Part of a small language model's weights.
Size: 12 layers, width 192.
MLP neurons of a small language model. Each row is named by its layer, matrix (gate and up: input weights; down: output weights) and neuron, and shows model dimensions 96-191. Each number is 500 + 50 x the weight over its row's rms, rounded and kept within 0 to 999. Numbers have three digits each. A neuron's up and down rows have the sign that makes its largest values positive.
After each neuron's rows, "fires after" lists the tokens most often just before its 100 highest values on Wikipedia text that the model never trained on.

L5.gate439:479524448520490434426445549476465538454464525461489443461440534443436551505522465491488467433400474505551520474567445494495467492458531515423475480430504494471561583476450577484443534445427498485480498548504510436361563453539479528489428412549557549487450461535527511588475457474588552450
L5.up439:461470551577470506498536519490414534551420443515443560437500509465573458549482534607535477506536543458438492512460532502526550436537481424516516622561485472537455503542506434513616567496456427478561576403476473516516474565432467544473606541519477438565598460470481542505536526454421451566
L5.down439:484441564489560507519484474460432520502504453553501511565480522510544532467538518619496600450515534512449591462420492466460553543500537571609564375512531462549495439453480498441450511433483532428518447490554520497602453419485498508485484488504446482393516613529443474444561543511457567496
fires after: " |", "al", "ent", "ad", "ict", " em"

L2.gate589:486539550487442429340508459337543471503552532512375552557500576489513530548541514554400540544562406579450459549495418519621458487459593485492538508492504493508552591564508493564436508512552500535466481505531567479456515450471514506488453516475460578461508476482516488563496520482477469557
L2.up589:490399485447501518442389415460431524545534549527542507550618430576471545475563536451492503553484456586525480556465558500478491481571485574498544523419476518480567417477432495467480312486494531476430488523538476509478488486501505487487438562420408465472573406491573473530407556483535566476
L2.down589:576457541601553457503568503537462500568529558457514480547476578559471462568518489573447492488520497536485562503498512500565508508427491490525507474535499495545583550499504427519642453573546458503571543496530492467475519494478470511464530567534454515473523460398470461572527371504514487462
fires after: " l", " all", " t", " s"

L5.gate566:566484461521619549454420513387495564475495462518506500528454389478549529555575482515493534426453473570522571486481495575486498544482486437450477572578443563515550504531498509504577549420451456479475499417491481490434449464481583487513474346522597459468584461512520563453435534474438534433
L5.up566:494381493523355504564507444494549564561467506513510426526536443510482568506413521499513482518462446409527460463480478550517457397572501584440549491461543488488409545440424463510453448578502558460600487537533545517454507484452521418437435545404499497532546528525449469593515476601525457577
L5.down566:504518556551550447429509574499486541532396540459501568463551528436554514515539551537497510594533437625509494491439533572547501449578403495484517497500470530517608399540545531443566530441548409477444468565431480484537469466457503541497498489486443453478494488442571596415567536462423459542
fires after: " an", " An", " a", " ac", " the", " A"

L5.gate158:537473531478426472461441413520531527505531483488428415589483519558566440545560493502571585467615493501553514488550548514430438511478462520505539557443515483479509560515492569522566416515589460518414494495499477410470473468500466606491503488585590517574451584488594462501498510590491452459
L5.up158:532566512574436493527486510550480587523535512529482450460489577526528484524497480459657474450572487480509516478555485540481435435526451539478483552401454406471499448571468489519507509569545469510539462400514513453508574522497459489503398460508568405555404455480521508488470505490457442430
L5.down158:563455485486386479484572464475475491592539475418502487475551459508526433476508514496477433463502455547488495462511501470459416497494537396536610529492530501403463497453439541488551483561554472556487523550461486539476555454471458402477531498549497484482432521566540502548443597412487513484
fires after: "\n", " •", "th", "-", "ie"

L3.gate271:543462540501450487499489481589492459493554468531463543506480514437508507558450589499512533547396400436513539445459523433572526571540513551466421514428482491499482515476531553565574555538528497456543491404495498441464394646452455600532454511519521648502420485504402515444567529604592512586
L3.up271:436543568531538473496519557538524443506488450550502549571535508520484435490429565570432541460540497524445506510474532595586443528426552505495491534411451517485516505507503456467508467489485525595476551454449401518531423472489473440528426518505493515438461519591493445470515502548408470513
L3.down271:470451595498467467573505469554497485423506473499481428464567465501619500499517459463518512482504486551410513501418482498496463519497490576549497465425516480464520427477558590483521486384435523550488544497534445535542502523498524493465510514452514590608444441523470498474603478672439502523
fires after: " h", " wh", " H", "H", "h"

L2.gate460:517518484522477476406521405520446527454492561633470536492418590475478469440517497525488370554512442473550482454550574498501485513478531564485515512585535516527493399473479542392508542440485519427415464559533509468535454535523587480489519465587473527505444499503389471487552408548547513478
L2.up460:464411566541499476466494459526497472453458508518436567564514535539539513511405553499523476457541513481515530482388471492498498451530415533431486511548457383486536467518495457388413525516558606508530477531434537583424490474538600497502370598446468497467507487487408556368454398529543572540
L2.down460:480438502549407509561463523545594519500537468453575577507593491445496530543512464443557593423428543512631424479477425498492520478493515548495519451434409506482512607524520490489470451511532453550565540514441461506465481480572480507527480533431463487540499532566555610416432446483561455566
fires after: "A", " t", " N", " consid"

L2.gate377:506531417534513490550516560454534492508491519550549532552539479532534544494455479493475423538530435465570475510531520520452457481507415482473459493543528508521616589461533524488442414490434569479479463609442455538460513486609475405479566487411498523592485552445459356546535538497476455486
L2.up377:453538563509526497569470570562466502557502486566526514514521541467415511487533529596449499445551499493468417511481526494540423488422603521462487415439520513500451499517478485484533443454525550382569518549495481523517528507383415446453480624476556418545575467501487421508504521473479495432
L2.down377:442453400525576549530435461469482527489499539541514554473506471583489467522576490464475470452498450415483465536453483568559551482483451467527509516541551592533506488553442458549526444456391518459518504508456508495547527477514473521478598622420484508505594407447565462604481591527533441452
fires after: " F", " c", " p", " an", " An", " P"

L2.gate239:476456443498499486448480462469412432463610586547388515539555523451527566584598441576477437569450427480620479486430470520508464520432544451424496539541502392492474525576506491527442534442435493511540559554507551489472430509571599434552545507430466513552382516523413543433440558462561477482
L2.up239:493387438465566553572514519596454526517495501658387514544510540487611405464474505518493556508518483486588432387470577535477481473435508481385457533478518375577416587522464544511478531538508524636515538556449470526481459536578559540482484482509454551487558444490485594509482445453536440508
L2.down239:426460367470554438543438530529502549526429465542553440417512529444562417431487486506459545503477591490537396454577500507460490488427548508397608525451561511423404556561500467506427458549454591579479545453564557532487528556495485514549576533518540493476458505514509540551427488491471473544
fires after: " t", " N", "A", "N", " T"

L3.gate391:418438511520566478485501536506445476508571489579545444493519522575579532511509460598392474530388463513469486489565587489445449493551472541476486523506451442507478508449549514519463516408517426494434515550578511440535462404440555503483610405501591544476471467515582488526593487474490472531
L3.up391:492538438415520518499467496536519532554501495610502474486536507527560503500497465525521463540499460416491564489508598430461436557524412486549423449429580516532531460469536538510525492461563507460559507494514509559533469494419522448398570530497564464442537486568520415568531400476490503532
L3.down391:494440616369516482528425576518494454492526476513476499496469563484497518433440549569550449527504517456521508502457450514574456425517519519483511513574526504544497530626509460522463512476522544573568465557538495542518465486494446511465505499504422353418497558452466481557455459608519443531
fires after: " ad", " Ad", "ro", " Ab", "ub"

L5.gate121:512578455458598473483491547416584625454449477528541468509504532506512454639489507460535571479611488558459554486561465531506560564524529584485467556385535508481537559532559566417575527506429423529475506470501556511568395545520566462545473504515524516437494533480508477466569470403520453422
L5.up121:452617518450514482588504572523553598520535597549519452488578516443526459551482505469540577448525466465440535471538565538505594534503573498432535494419524555461510457502569558469518562522359496400481471459436477483535437559497624487577418484466527405547426522451499511388428468451523479506
L5.down121:512441483607422575524537476475448354494431456427497544475528465507460588581592501511436532468570522495472476539504433499527444483482528485582458498560527499550485469473430526479481382427504542601558616549559502503496567503541463507400481530480440530508552582628438599604481565563489500435
fires after: "\n\n", "th", "\n", ",", "W", "e"

L2.gate215:526488461477466484462565417446458414475535465430461427431541562446406596446476533385504523505515528515490538421472528512463431426435479409423404461521577560436498392515558519580547505532545561469468483474506554506559544562552526446547549481464508596516472581435592557556524494524483543467
L2.up215:411322408472476479465462548593478445515545554440450402379487602522524597534576431464497392525463593502491524467493467558451492464406421532495429434553510462458462477531432444527386445548471490494477569508437532462430518519476482503521608510493498538520476472535525537598554554473504498435
L2.down215:539531525470506527437525493381495464497531573468523521526574440536622503502500498546518508539531486592405471492575478514522530470407614396389439619494374506443452499500568455539536538507487494588423460496611466466507489497560485530477577505408489497415457520423494480489570474484440553511
fires after: " f", " F", "f", "F", " G"

L2.gate309:537503541532613562426464490490508584514497466543447619473526559550434463455507468523521477503522544469444413565504583443504566518534569597524571526472545541538491559518545479460547512493487373441670593539454510507549541523514442524486423458500547450464491517568526542471528554480497453369
L2.up309:502449527575527557470506532560531455519507462605481494422478547484585535564519572496503560397486495524631471505468630477472487491546481588537538569552511495434446535530481457440521475463525450504519494457443503528540507508498563558483520447537440580482478512561469491475503464631655520510
L2.down309:559465588562495505452481584553571450498611512509538499488454539515471507563500467531533507472497442484488558513567601429418518463501507523472594502465543504481447483514536494503509385463553511552485535440487429522547596510519514481530457458478437448557530463505417602441575555619416511375
fires after: " B", " O", " H", " E", " l"

L2.gate297:430513529524520468511513536510501567481551513453504526511595542522457505487463478520496473501480491466511610468489461470479497576445414464460546501490561516456513544609492535484595509517494553599525554586501516439482586549533585542505450464470493566575573493453541402509519509413499432451
L2.up297:445528569432563507541587555568454552542579561403610517430498515451433470465519502487582463521461493522522490357487549483391531467428445489456562470476512494525545538528536527613500497459446501446495531384504512468457520465499499532492482434483470499611486530435517547427573538529533508422
L2.down297:466521465546482499527540608478459524481484478469475462481569568465421452470434499590460504519590441602485542498425500491487471466510435518519486513483473552458533518544514537432523548550544549544487550487404435512471544670540520492438447460521440480523534434532512449451430495484424489545
fires after: " f", " F", " m", " rem", "F", "ru"

L2.gate338:484540468526506561434457526517548501490454529443532519506499535539466524419542473575482416488457517629492540456508419403474499521506485508402506457493479546517430460509561491523544533539525461397472504449447476539592468431492531480512489562554563572519510468552449456434539461481497559443
L2.up338:460507511546498462503459529529513538565530488498513526432522583538558502395463492537451597537498527451560512460505496589496444481500524466508502528498478487506519485433517395542522516526438491526489445379469529554535565397485523585611504376543544404601453497569441561513459490374559513506
L2.down338:590506545512474534480522524468478539527576486385504495500505506570437492388598531400478536598526502521519570490543513440477491523553504514482597524499426518526467512429494593450519521532468419501525600478466379497469636507502622421493525424461583440515513443484551558424579474468432464495
fires after: " E", " B", "d", " c", "E", " M"

L5.gate449:501526490516562489497556465509595451462555541608581542529430453520529496541456530487528534488538494533514509441555451527499491406506599582571520499540451546474467489506464480435569473516551444496515474540510547495412563431576492435426430456572399470522504474448645589451466530510546559487
L5.up449:476464539586498444435571456509496544547472507551463461507492518485534426500492474490512460423468538557562472547540534488494466499460499534519514544584456519490509500491554446482569533619560458493532515494515467423445584487407566512532502445555602521543413523420547549530439568498557514462
L5.down449:496431482508455448425587495425537467487494527510483595496497591487480526567571501509490485557556552491566494463445405503602493471572486508507466479440570509454489613573471434495499639454510415521582441514475607450537473480420529501538408529523539470516491563409457469456433538483484519472
fires after: " J", " E", " B", " L", " S", ";"

L5.gate254:464498522561497459446519485476523524480502401600495455528531506542482439572345511524478404536492514406431494486524596522514434563470509533500457503503502608439418468514471574562474544369478593532566493542583527502468517494571465512455435501367438573580590506509452442481588457475456455536
L5.up254:431491493501531490476561462493520559489551521407555395557535539489427503549491463473477595535507469456494461633529541463508509527503506495493431479500455629414436485441538485536570460431468561468469585491601573488496599481517484550551386570432507558524452516462461466494460581494522459595
L5.down254:486494513488489531468527444567560443557502496470490579523562472546527500423513508523464507591500551430612447459551504527445442498452499511614553613449514457412518515456517531550542468589494513571536567569529503611528501496499528618427488433498475552568457518450532532540522542454474449566
fires after: " f", " (", "-", "S", " in", " his"

L2.gate77:514445502471450515558509423486442491538424533510551462468585541490443525497555399505545516459490466483480537536481437626435450576598431533423448500483590492544538525586491508500536480485481544550524488583493484439566483481562498529556512468508485607452552502462543504446498446465551472402
L2.up77:567516548422493504510487533581448450478494503497550446521593414456556455455455520504578474535426472399512493500447530524453390460541540567404445567485431454504509509485538584533525480454469426546498522464479457460529539514569571482467535497485463538492423408481546445537466565513577428533
L2.down77:586540515543501533437555542378516497484556522445444532457569431463513475402477549542456528549514583547448456450533441472551461443462455505564558462513470451405525518555507536524541452570472525388424469506563388532549590633518494492552494504481469350439425540482532408538618547533490578464
fires after: " f", " Mar", " F", " for", " Tom", "our"

L2.gate426:500554491475395524569521599579476548462542490556434382487482475439455631575516451420510395470506401528528407458475543549523512450434403534419493479521459502485544534560483539609575435471483468471539565574547531440539474552492457515502503508539490552505449443494486485543473553621583563469
L2.up426:395552600474552572365544554451488501539491446513522469486506472438467516474544520498476442506517454468433551558482496488475514565475491566491471580482484449426518515496435490582475536466524529522576499570516528531464536416557457569505535635532551481412502482492454524514520454489577495545
L2.down426:466519480482529542575553445513588589533560556399447457606519518509588529519514456516533612417485500626516500455449486472514545518466626437504486540496447412476469453404424432456467475446481478468489507484501485449532494469501569519490463486473469551467454463503478563559546512473460449485
fires after: "h", " H", " to", " S", " h", " Ch"

L5.gate717:498550526505559529450491463432596532437464450447567472515460620402565606454565499476498485393513508569405532456510494507571549487563579443451517464482406507506600574450583547491562481464492465507529480586504495481488523382505487543545546557450555462530554531490527537487453566451408520465
L5.up717:488386426569558556488488536494535569531561570551574478511477522531552460542457431579540513486564445417436569490570483449587397462453511470426493550513542444453540414530524533419488433480524522535532488469446489600445452576514553510482448573454521453444521445426449549431564526510503464447
L5.down717:451459442528585616479514574507524415530418459492477488462456483509492556552621466422556517487578527484456503536497431585469497404525490561528447557435459563569452525564456535472527504548502485490484532551544503408557512481510432549463495497611492433508586416536556466487494601470517569573
fires after: " a", " the", " A", " an", "aly", "6"

L8.gate441:463514508520432550470489557504519433566517434493476490417597529522516492462509634488450565471505490528543607537490508531553506449423526440363443501534582539484434472516579479511491504442476501486463550579523441457503460437514477491427577391453423572553521514523524545546464481526583527426
L8.up441:601516514553406478433554479484462509360552560446513497574532441526472536516558514431547406501418519474634492466451487521517558540555455374508437601427491513482447477481455434499622442485501580491528498515484561570521429522458410472465464455504481498535486561523545574503556467421423513513
L8.down441:488482593488541459483437439500510522541563553423470488468504559516498449531493483513505553526579441563425445557514530438446526394534489502558550510612474448602510512457441499547525504416515507528396496479546462450408628466523515496436495433496492543525455483489528454571541534504522533428
fires after: " =", " un", " (", "-", "\n\n"

L2.gate361:493493447560497507517507466508483548458561511528478405515485482586480424533526606453462396500439490450485489511546470475561481570527448556516509527475478513566412553439437487448583484584489419517468424464483475477542477497532480563460513431609524566533516504521453583475452519506469535516
L2.up361:484541470404551493438460510499409531462376502444581498490462586516542511502541474465416415487438434482561497502441590414593493540464463492517484543445490560498471457534510543513492542606469538536482489452495546467565510537443423483541468478481501579469411447520540502567546487501508537471
L2.down361:470588422508562352443326459533493538542482504538474508492391463542453532461466432518464454499499501574431510460426401436454498421454483505589485498546472575535480498479443622461573491595469468462463413537462506493461496514562484545479529485511504434528519517510487553478476410483424511557
fires after: " H", " l", " h", " L", " to", " in"

L2.gate366:476481518434506543536620535560499442503518436415504489493447498458416512539472515552495497473496510553492473459532386511535582403499472574581572489513509548468519520625450489484435523500471519431460527629464480485529512555541443508424588460429522588502501509444562504443560428467480479525
L2.up366:508522547496539412459596487536458458517481488449545515517461501416481490556426502580475473502507480605429384460444509543472563459489502506501453404495553517495427489526441525442524530509497479486462513547466413427480567529557414441433543567509533534481523475471422400497593592493590487568
L2.down366:462475426557429511483504527495536529555593498575556577479537472585563473415507543613529539568472521428488579566467529520425468436518557481544439489502555514523448502519485502653454452587523501550584536517551435578470472470446556636566606436474529639459515495468489544465529414451506489568
fires after: " h", "x", " med", " H", " Med", "ach"

L8.gate97:540426453407404490487552461447536544457484521552512522497552559530436524472439495533521474483537523543629479545531625518489529440553553463612507453452490529607492476473554474516572491563420531505531506496543432531547583579580528556449473456457509429463543536446448507459475544467557524485
L8.up97:661460501566460562465421413442504508541414585465519530389603491495432420445549468511486475442456472508563450527404489560452493452520532507543545521470522512532372495584549462485457491513461575482491499614434419492483563476580546578439499491503577524534506506543563508525479595494486465458
L8.down97:508475568508450441454484544527463586516502575428484526470533543501500455459573520478405557502575485596473461412514452507499524425549427530489447596568525562478490629430515454447463624569431446432520457568490552477452527534440506468480340465471447469507470540469503520472471518478626484516
fires after: " J", " K", " Z", " S", " |", "k"

L3.gate232:462574480501515562503567513559509515432515546532496444462569483482536613456545472518539484505437538493531470482464475503528433426432513438611502458472492478534536481452436515554613566499561438551532538571482493498513543532460496507375475482450610546544543526487525486527545474522510478566
L3.up232:487541597458503552413515460546426499534420462558566559467608545529510496534565606457503445532523483432454582471520463477494486489480480524555455443392484577562558446518465481492472445594520549523445529446530495517483577474550551440532557401509545511464516452636493564455522506514534491497
L3.down232:470487452437457457585470483586473500465535505524451446479465602550425567512442544402423582511459521480595532503532553545546451411491338509470538485439466530539509517520539399509572499537521443605500439647470485600534530448466536513443588510539537397507505581495498432462599493539507532483
fires after: " f", " O", " F", "ut", " in", " In"

L2.gate616:635443441463467511481509443487514495496497587600444552421454472437522388515537449477438482514476426453466589461516398483457505510536530515568487499392514441426471419569504444519456514544432506516571460535475513470456499511512513394568443445545496545469463516475503529510541497556548477426
L2.up616:475522613503503635506484465437515599541578459431491500587408527423541503463529566506476506473524468534503543451479513581490474494440472453527477483532605487499529563500492508471557516540534468511490511535560538464527537495568532477494491541430553405537464428469499516461504514525561496464
L2.down616:491481496344483483514448575434523589497505454490553524473445474449524602476484452491567497491399570537600495384548544452515437464422510478556587374515487497506588597591471550452468540424495563545503524534581424524560405532506524502545539442475565537463461487548478566539454433444623576551
fires after: "t", " T", "ont", " t", "T", "N"

L3.gate583:415550527482518486427468423512522523442498455450589437484539446549536519431436572507435415603563411502569550531455547516554602554514544503579515420432517476525459513494486498487496461562509458569532591531546472456606557484486462492490460491485520467535532497425460549513591491426540549484
L3.up583:540470570453460432502418506474479482498489524475507425572553518491404451460630456554556490412547526475600444515504497554424462488517515502459473544431509439531539575460495590488495471492494539535510495524471394485484576507523484426534475548506523478473580478463487477637466581478527491567
L3.down583:606537566564412581528464542485453493502597479454482513477551503455399473479463506461395568450452487486479458534555555455506477447474407532403412522418503560532558475468519444474534468390444479507492414429403526503459434564513446518513450473512540551564439426505517507451489518479515459505
fires after: " Le", "o", " R", "a", " De", "le"

L2.gate611:495548557456441500524328507571508442578588520539468499507482507529541544490424542491511523537534462544451454537521494499509577509562480561468487525556568539529502498526531428460484510481587469567582579470506448464493427497510482520378431443525592635466467508475441556495551433524505538504
L2.up611:471604477514462578587531467519433441427490495466536532505487572516479519597473513591514488401524569442503523448573464500591548453492538384521536585560545570495601546559490491519537504493545505444469423538601558583513436515425559504507467483571483531520458485461558604550559446483435493502
L2.down611:510516442526538490527568360593543511436475585563482605495516479496481513416612411444506394492555531473545447527503539556444544490454531431493505535559517483494480522494464522539463523513470480588553545481570452541539446525508546486495537472491391508493540555480534528533536542534445460336
fires after: "\n\n", "on", " (", "ent"

L5.gate762:402513515422611509544571477504495549535392470517536500392520577470504527569547491513472543482513428551442459461507456536464567445425474498478533543457471543488511491517486414492501469460467554458508524474630554447517490546408413535544524509537398581423524560509536495509533532450464590558
L5.up762:437565523480483535524556546468492580486442481549455528524540490551497507540433509519592573452526417513464464590479553528543576498501525494440503432527545483549417388540603466464563477536471483523515463564546561477504419513502459377537458514493546522528562516464546402593587504543546583489
L5.down762:538406498494529494487607512516486473512493470497453473452430386571509609449506492495440497529476529459527458638489514467462528539436497566573564449559509524465426488453506490448505523565485518520568598551478553476443626457425506480534555550515604510492462546499489472449575452388543448505
fires after: " h", " S", " H", " |", "ey", " St"

L8.gate234:576598555511477414573471506459437630597478583427553515429469526525516497509458520488382534501521476527561470595586602489520544393528510493417448481502466472501516586523497509535450500481484537510551526572423531517461455496587494575524497505488517507472499478508485397482488548476531425451
L8.up234:572530448504553563472483590494502432500483490447547495440544532449534479476543493541465549574470464513516496475520529539552504458529585559465461513514458481484457520496505447460540482510547538432449442477508482558536521665534561517445541438518448531515507555560477532523493558473548507408
L8.down234:526448517539601464477488579562485442419457505412489468415494492520487483551525470512538486529432474474371499496395463578475525506555521492487545516468526554510566424622513486454496566544427530511512418433485494569495491548498559477408529473414504570491538536555496551583542531465505566452
fires after: " |", " an", ";"

L2.gate160:460469483526453506510453485436598439482470525495522561562451654521541599628487559534502489483500556537475528561466547485533593547490386489560539462457532558458505523479472519436620511448484528492488555465607501562505571532512468509480512400464450436613523549440600478514496426469475443541
L2.up160:531561530522542578438461468455519563400439448497574465578598559574516520466513527477439497482469424563545407524494506560461379486576451509459562516462531495562515589454471481477586539473532416516537468584601495569541480488539457465498463528504626552501579519518457495481537496547470496505
L2.down160:449541532448556555510487470485513490514503493562489490344542464418460485573476536431544490496476524465555538423488444436499479480441570469508436475458494465451412492580494494464518493477465536464421529539590544426466548494389453509587444415465459518532422495481448531483512443498490561557
fires after: " a", "re", " o", " e", "ou", " re"

L5.gate472:491528526474454540496516515481528535441550427450572487569493448478465592453504467510583570476492460630495485534574545577527381490506433493400486419550486532461440547553460524466536488498525492437567553511489479534516503532436438504558505574464446458521433423434530497447539537541418471557
L5.up472:465502413539468499506472500520412440576508444489447548493448540499526639564533551571541533486474474609504552445591567533399429482497618492484466445533464503448487547500521551385559485484481566437507522420387546552492508423467493526558460522561485538501505432486433472474493510490504475458
L5.down472:467484496562488635387475476530500444449518483506517528456487431427503470558522418439518528526559534374527459507556397599451477423480600518516493492457451559531450500571579491575561562554461487451545551509532425492427485589497492562438525516469537515513373532439549482430545451578445434400
fires after: " ", " f", "6", " F"

L2.gate766:536434481472491481487464495453437505484479515431528494558520556562526517474510596450473458488510440447515451460513544529521553612559507512475508511518406452447460589494386501443544481514585451480447559437434561413491541400501522522567516413422531466560541497450502555477452493460463534496
L2.up766:519505568488446508423503535582467496552513521551481462478447494555651435502422552392531512475486552482480482608493483514475471517502440581457472501485556450440538564580462510530607526515455449504422555409580462562514485459553488588576480555487557408530492494492473569483492541553440542453
L2.down766:419453489441583467480433482510489569496424460455461449479557517507585575459444490461499548509401483571518569520483546493502473528470481507394453530529585514498467471527586538477456510417540497505545474538510502588530416508528527506500480471468499577475439492562462527414405529495552507494
fires after: "\n\n", " \"", "\n", "-", "–", " ("

L8.gate558:437524562558526511383480535546507590467603486511538486555488434476510531558432447458565464532409402515492551463475539492509548447520494468478457506524508427449471476481504574521496478432561511463385522431463423568440560513443427484512407450457448562566534539441496512471527488480511446600
L8.up558:503506526474526539467500424429528517512584403555518501500522509472495564515564401425484487533531408551420505572542522462494451527452541478452520531476539459443450541494461474563577502542546490455448516553502549624569439445512511526540463501655380502567540448466454511501520531467480446458
L8.down558:479528440449489522541424525531522533481511504503520477470453529505551530499446515508528489495433502438497532437510539480475522485440489476515585460405518406460445550458542567515575508450480563369500538501401411575433508489508424530471483459504512489479425589494498524522485516582389508508
fires after: " ", " (", "."

L3.gate338:518468508488435464504495511468475660414534507478479493506473564589562456569507567537538439560415560463537466520476571501467476584450518514575468502529452452526528461496446477441513461485454406570461573606513517494514480520442391528497554472556504596513486436432521471525550496507457508460
L3.up338:494495505534483422462476512500417498385442503487519481515565550558507501494589470472450606437516466479419459481520538538521528543448498476476444343528484432550514533545470559380545542522488373516511518561498422432485448390511460492513493508540490545461509522503492539487495599511528549536
L3.down338:484525465511538498517493517542504491499476456495529576498535518391433532544442520541456505570532539514430507489561419468508464463459514485502532486502559504565408406478481510602611551468490492548503438540533465473600537526523454493502569572484518459568606440593609562416503493543454455511
fires after: "ur", "o", "a", "ou", " l", " h"

L2.gate178:468486496450477447434513448552504514421442403474574546479529444670535431471441490450454541537479527466512488485463522487543509470463568427480518435508477549508470482508568491451426559487520473389493481406457577542467510481562513541583513499461456574471479516533527461423524554543417484469
L2.up178:454518500502529523478449482443513489420543427485426535493457391545470411434424490537451518513497541446584498561538541492490527363533590529470553464511512517558551553578458546472499492433514502561509478381570563519505453466609585579572403474600480517463520499486455506507519488578407497545
L2.down178:413568523476488436610513563516392527514522565515498411545508507359441458492452405517469551507559553434559616500525478480522539472486555506434544503539526562601548496489577556476544402527566518520467443524579548526511442574417492549540494485533464576489455532515470563482513412528539512504
fires after: " un", " Un", " w", " l", "w", " j"

L3.gate615:537430532519586433573507469614511451439399417501544521487543466494605513495547497521483571475549477576528525524424446481535507433468548440536510499511467504572474398456526445484542470519465423518529472526563521568481559460545493531552476440580448514443535431505460434584476411449515451411
L3.up615:513408503586498559424579488453436520519464479393547512501624532519440470470599467531482516503499549459546516529461620538500546535503597524477512385504536537552489478551497470543555489520522467532535470503425616535537477390457518525548437498525465508399505448478516518359479395441510555467
L3.down615:520512436529508528411544554501512491448511554441360416443576499418494518517520430547494450482468568529513574464511438484543516477512514532499470557487478587534394512509414527551510446500490476544405469513477574503537473556588472478505497432510599578480531538462566501480479409527476565515
fires after: " sh", " l", " j", " J", "l", "un"

L2.gate359:491442451412492483527443422479501462474548509458480580548467610383418498499607374545500416475487411473444407531488518500389463503501496524467465458503551500466460519505487492439464440536484542481501504535496530587495440489593513506438559487504504481558512533489502499511453552559475525501
L2.up359:559517475484486443500645409449482564470496536488515533519583447479429573533505552476496467467493495577511453519495520521483474498489505459422538567425480550529440514463529449535539469564506499491544557537570389555437514484530483509555565471553545417491467469576515492559535541601519547500
L2.down359:484492544480471505477525519597416416458484509442458477509553493502462497515551496460506518511489616502471482486505523459441441521314464488573579558419510574524491463488534509483558469468424479519565530512480390439459575617439513473512459418535466468377439499424510465509547526456453408542
fires after: " f", " p", " T", " F", "ult", " sc"

L8.gate535:479496456499457538469495456562382536538597575529506483522538418580469448539534522499504463417500505505442430458590575476481481457436423391487554518456538512518431479484517546510579455445537495541536500484479509578546532478531504461447553488519572518386530507469509487451558525501511551521
L8.up535:536417487485497545569530492550569606543530473457491465562451542481439524514503518480523492503564474533517444528434575441461521533486498583615454497489534535483482530508524467522454555605517489549511465517452442475560562562572538552492499545544430489463480494397392424540453496524542556593
L8.down535:389429361570485515505495521484550593472526434514488535560571427478397588532555494549451600514463449446435557468510554472525452483547483414476523464399519521504420519482534521458561541588529538409439539502443481574543444506457498447461448496503439549509498576521487514501471517487533528546
fires after: " ", "–", " ("

L2.gate316:444507434508490583457504481524571440407515515496459475491530503521461512544488578505484422514415553534500496489482459555519399553561493508451508549479439496483494533534521469513545429408441501467471504461510572509566533561467506423439508437538624521527527526434478447510539523543451368576
L2.up316:526591494517506622455466569541456524547455508629449546430569506454476507432524547506401466442447568544508582456505461550618484545593470487510566526496474510508499467481460505497434508402503508483563527496569513422540535490477548401465429468590537540442607425510521519451490497441493546497
L2.down316:578520597556497487452460510446420479511452498517503397415503483502490543473495480418427572466428433437476580537506491444590546437493485463553546439507481553521496410546433494604454437473572490406564490501523440447475577430583503507406560459508561556418455480570497516521479461432538466584
fires after: " O", "ib", " in", "b"

L5.gate568:591478530522537513488501492480506521421520566437435489544530520507624385469502448436509410504558483508532536577526543511480502477430512405528416535526527532488455440548467595461454429473536452433526560504484481397515572549483457551486533499438481483479484548603533546550511506502518434387
L5.up568:566467452459596581481541415454394475516377481428517492567452454481541525464453408422450525528461548468507551518495486609462555401451531472518510527442533399570418474481547534542511485575552502486532486482512555634466535500520557426499516499531473470459564570556483506435525531477486562468
L5.down568:493547539412544492543530456419592405460441562416513555513478403477527545585457563539587532546596567555409513468567546571547449449522538568498519463485535574564452506494459451468527506460421501507470543439557425602485403575493497444484430488497510569480550482644461403540514542502413510600
fires after: "==", " ==", " a", " an", " th", " Th"